config = dict(
    hidden_size=256,
    qk_norm=False,
    optimizer='adamw',
    warmup_steps=388,
    schedule='wsd',
)
MLP neurons of a small language model. Each row is named by its layer, matrix (down: output weights) and neuron, and shows model dimensions 128-255. Each number is 500 + 40 x the weight over its row's rms, rounded and kept within 0 to 999. Numbers have three digits each. A neuron's up and down rows have the sign that makes its largest values positive.
A block is one neuron, or neurons of one layer that tend to fire together. After each block is what it responds to, as a language model described it from the Wikipedia text at the highest values.

L6.down91:546488435505420457441482546444504486480594491404467410468547417425428548480493446505509506524448527447526473484525467475504489455471516511526533430521550524499513487450450535501455413474531453517456520527551498460592518526498481428509535471508460521489485545503474518525513536485474531503510538454407538477538513508552507566550473514505466465512543500496545465576475497592478487531510
Responds to: Inner fragments of words already seen earlier in the text, predicting the rest, e.g. Fer-enc-városi, Chev-ro-let, B-urg-undy, h-y-draulic.

L6.down92:492470436438567509504465548466442543526514463485556524515487457409517521490570493516532463516496546481499500518523543501545482457486422595482498531480473453542481468448435465607476469506428499520536430511518468507555452452442454487509415521480487481435436540481488544465435435471455482490469529615487525510540550512507500536532501481445460573527526427480565491450547447431527422544528
Responds to: Second word piece right after a split-off first letter, mostly D or L, especially in table and section headers: D-ate, L-ist, L-ength, D-el.

L5.down13:603468517540524511495487501498485501430555477505520591511519532363452444394470546463619548496461480460449464506502449590496488519517552509523527455505484479519507484457501491563489514436534499538493507507480535517544570503490506479504590464476487533432515476511492463628477524455463525529438544473497491455523510471479557410516480546406535508507543480522543519526501524496547448555498
L5.down129:443516483448528497476491519536510526515576519502501445433500501456467444529484520455555499503476571512472443499551476469477397539480524543568457449554462517503514508558473519507468575480491516430554497446481488477543500532479518455513477574608476539507550482518500539575464588470498478481569579449454541480491473484454479543550471491481443487528434510508498494551490484487400484551486
L5.down267:518434487536464522468473496514497590511534549462507558487457429533506452556455493457468496536486545520563513499491491500504530474499535517525458419408450562464554467473463444500506470530498456442559478506480498453486468523518501501539494551438497542501485511447476517709436498455392505507508481579444498537471452495534432469530530490493559468504558489534497509535529436515522516461515
L5.down280:546505483501536559473514525514478546456545544548526498475523507412527522530442479499512504448464494406542484478524464498463481473537562430511453546467453550536507438530495504522483464496475419547513467463507537473526564478455543440513502457545439500539460574500553494463397515453488488565468520572439491525527471560543437443458460500547487480468513517559523495561513519535439546508555
L5.down289:490514498519463477500477497540502489478535500522533522459550578466469437446477517567517507555493463435513488517564474505505420591453547454570531499467457567528520510497540472533494495487551536440485526547460591434454525524482516488496559487480479531491440542509521498620514554458465502445487499546438527438500494465477484388532544526437473550474531452522514452447483461491499525511493
L5.down422:551506410518504466482493496508513488459572552432582452463550567430509467471495473409534550469537501468493476458475475573436503489478561460479517476457487436474497517446423524505551509459534545482460454471440537527520487491476482513555519508551574602500569477490538475590524509545557425456564447548460517476456478426477544475565571489517463554475529490456491496478496523514435519470496
L5.down457:458476541555523494492495468472474547493581533505532575463561551409488493544502528486539481558473538538475451534481477586426475490523608502464464451521472432444526518476502485479456470522480483503507427505397560468525581433524475575502471453523516512552547519479552465591572505490490497476514527559538429497488512472538448535495541483483435474495466488471528531480486561482538554566495
L5.down559:596495493544513564503547484496506513518559530490596515522580510420484563492538532526556479414521525403486474466500462545493435546522570469474481493523520541519526521477506451536457479483541420535465486515438520509538517497504469523542619410565454484477542535475514494530497566481508518472593534522486526481481525457487496474524457503471530538492561558499521477513498515577480523590511
Responds to: Short word pieces inside partly spelled words, mostly proper names, acronyms and table entries, such as Terra-US-D, Sat-ell-ite, F-er-retti.

L3.down122:515507547465509491527482494473454460484484470416535474601438514508470523443502530465520502504533503484492438523421440484452543504496493545445586478492581506467477445480572547535501537538548503513427439525606485481420444513527550561477537527434566398502440537541503480580553535435527453498562524552562520539506479492500521487522514536475476434512547526553517523492482488390485493470590
L3.down218:440508442479551433499479455436467463461500419464490502503457411427475562542532456487549456521540462513515500485560523525492511483489489461553515482508504463489525484417470502518480495562457537462571500501546551501495500534512507464492508515459518483463518507456533564532565503541529532526573478582498557498577426478580510430511548515504601488490497488470534485500558447452480475507487
L3.down329:498524492453531420549512532479535494486567593511518460514466525490502467474482496573574533500499464452529456473484522490490504516457491522548498461566519513484540454548489442446479488561517573508443463480457585425510518522462489539501460481409469488519467490524498516623502555428549420535520480432530489582509483479508496485428498524514506433523512522544499496441534526510579475475583
L3.down447:484445491487460505513454492430512570478538523478493555494448533486422513489527353582500500566517503456469534502496478461478494505520502466474436455565529492558564424479468455455484466517524475480559493574502499466572536427509523513499475524590504435488417521479584464578549489527455474444452535512587547448480502527506505487444439503491507539561520474548485499503485521509549531479517
L3.down525:459513491467490503569479477493431485460497492437534439485536491514478409477555409476511499557492489461483517490464427474472474534527506537497539453508492453466517530490484522476462517463494491432430401524487501437439473494591540479525534465425528454485510546480529496667482489508522570423531531581514478504462439483492509463486451514544470498515584570551517595450468522403493557466555
L3.down614:546485572443557470448482421517525561542480537598502417573504422452555521476479526500497430583453480512500467585509485500476485466500439542521496428502476567522499514475487485520448546477516436566424487475491577572430448540461527495492495475459575504513424566515497518468525566460507546526541473578409567500477481494499469554437434463491509507479570551511506494477474489515494507470445
L3.down669:503547555526541431534550480477568524598517508537471565492458545466493483530539540476482447486483453489544501449517480519449500518467586475466422526485492524503450399442448452503507420510539574479457497520435523601478525437501437517602544446499541509481450537496515516372526534520510506485485561495449485496576520465524458517454517532505458508523455473484532466486551454475427499511444
L3.down680:506428478555546574467534466484502532528569497512466443468489544490519534525502442518517503508513533507493437542507482586511454517537484519414489515506499485463485449494489466498456531512554527489558526521506490509543452451522504489563543460557472482453474471460487519536470478555507500473553493581528518497506508552479484520548536530486425471513536558527500561477471508452493478561463
Responds to: Short word fragments directly after a one- or two-letter word start, inside split words, e.g. cy-t-okine, C-ar-canet, Cel-t-ic, P-e-ople.

L3.down116:454456485512408519498533454528523506491573437426527500531513485487426472561557504478503552550461516517583460494506506477564438491536468565476525568443532446529537528437498465488501506482454494574464536404493560513491454486507553496499447528460540520506522514536413518679480400553468478500553553538512506489556547491514420450486499450518509566533525484538489484463471508478512507557524
L3.down263:511453473498458428461502535496581482533522549519521500528501546488569512578557499524483507550480485431463530534540540490590592548474497528539498471502490502512465547497391463512475493469495497520495512444478507521495478558518548444479500480524511440490462510467472524612513568607530501517517493496459483497451513528433494481541478542424509484415475440601590438548439497507482408481465
L3.down269:501516515492451485521445523412520481422521395486494517531494530521452540404490462511463498502463491519458447424548524419447494532560493476547494527505452502494527530493481506523507500489446575499515489545488457507495450488529518497452525502527524518535503532429558499521474459481472496483530490433476482414472546476541570546476513593525508465425474464485542504494416507537458540537493
L3.down328:447440522435510531487534515480520546493481497531372537452539551466434604468465471481516493465495445539512454521509533507524487385508446478493522533475474491579580528486513533485502514532487511502425518492455490472486461516493539498490470514508526439502560501457527449565579506534527552404559544549499465561500516552541494482470536495507452513528498516576490507453504453563531538510532
L3.down446:528492467468506503500451579502589478525452502477532475488498543476505545473527492527492387528502434449542479485515481455569477461500442596488471485434450497492493425521501572495483475556544466483532492528544544489463445530514535442456480520632528490490552499450502511436477536523464484457507493360458439531537500478444559469591513510527450478538517481525480512460493512466505465547525
L3.down512:439478539521440511470476452550416572481474478486494540470512478469454453523557469410488535536496424464480514525498494517408499472497495562512550471563493550463542470446504504503465494510413553473483530502524511528409492545513489437449571469422558490397505521510534573554550559460471527524503490484493508465456514532523557468477539484411488508511478485531522486435495602511505466525555
L3.down523:512486582501528521564467465457486458537467432516531519554541461534479490488566436529440452507484512541508468551524476494502507445486437454521460484485469545481595570523443440570424500538450450473551513518443526515457475474498506451572530617540485563527481491408427483515522526524467550513514532513513532491464524487511445511440469468523587453559531476526519481550417466489439419471560
L3.down569:551472483529416461533412520485496447446458479513488468446500454461474540488578461510494476484530449464545517460484424476568491511480512498532472500468500491487498493461504463540551542559507546488526494462566555526472491549492509507423465496445491444434501560429549462556458514542512494521467544560493509475510475439480519498534485548483476448503466521527536556554485516498491449509530
Responds to: The second piece of a word split after a short initial consonant or cluster token, like l+o(ans), cl+ust(er), Bl+o(omsbury), p+ract(ical).

L5.down39:501481598524479530551517524520483521515509546532431492439527483488487477500500516495449506530552482532499566486499520423437465505490524451569487511524478546451490510549455536446471513575522495517453478505494462493488628469504510548556466509504549466574501507532524529520554452459501538576503548446463623512409484535538460478535515554546515437492475500550483507541463437587567501509532
L5.down265:532456478435527513404486567444456503459558537489426446434427518531454561467475460452466498502448530504463513460480545454511516377585504457490536496524484537470438512473543444580459512540519489510494448569581485514566498484472518496444477533552528568466530500531508426490492473511486520586470491505455479499565522557474530498506511562535544464512493526436552484541481428501476512552504
L5.down352:410500513434503449554533494554511507491502491457455567526552542451527530431516447502443525469469522494514414509542511545509534503518492447434488485494490524442493462467482495444527409508468509508574532492482519484552454471396525491526551534435488497414451561515533473440549447501463483518485519584486513431501455368472481506472566492503511525589554505458492487453546464497418515506503
L5.down484:502448538519542570509504475429550481562514482571525520485453526567507487451523464539441526440527519553492465521441523509477541463548541479502473544490451465551466442531422477495490460504471444420549426444487509484613517485496517527416530539516481504462523541536490494549431478504484511457497488501540517402497485497435515528494442481475505548483515451506493544463480468517492521498578
L5.down509:530439494472470555544462460532506510479465488506473469438498457509477519494453373560429500548548492494538512494480513483549561441513466496525630459465532487488474491488476474503569502486507519479440570481477402437515473596410556498446536541520466477442464473508503526559496505487495520538504492573533581475481449548532526507525476498441489531515529518494565506470508420505472509436448
L5.down540:476484521491490517547458485441457540491457512554553528455500505537457468489577500509483531489448508445401540576523484496533499512481494507477539518532600564517489534497594424521523479529487518426496534555493516519488520499566595421510471528520480457533435482486487509549505513569526516465568546505545578431569638513517537482582494444522505488469543467478562501492486499527497503519569
L5.down555:446512508480396477437480510526423554504439499498524526457553580433448490490479464475530536536566608514488456513505408472522482502430520565551535506516498524516449481513498454518523518494463541494460486442492456501557469538541463461514408446453500548481463482488457495383456480496481535465481474537503453457506541473469485478517528509520435558539474491546571471496521533486467497439480
L5.down631:460517524526458505518450520551469455502491468511547499561529525486519485525392515521468513520462572509455515465462458479472525466499522495547585506505554483550470506501556521532521507548451472540469488446463495511517459529509420489522517504522475512498539459532506526379439450487503460553470491487471422526483527503573467492535548501528516497470498541515514410475530510554515508496417
Responds to: Word piece directly following a split-off initial L or l, mostly names and common words, e.g. L+es(lie), L+ist, l+ed, L+i.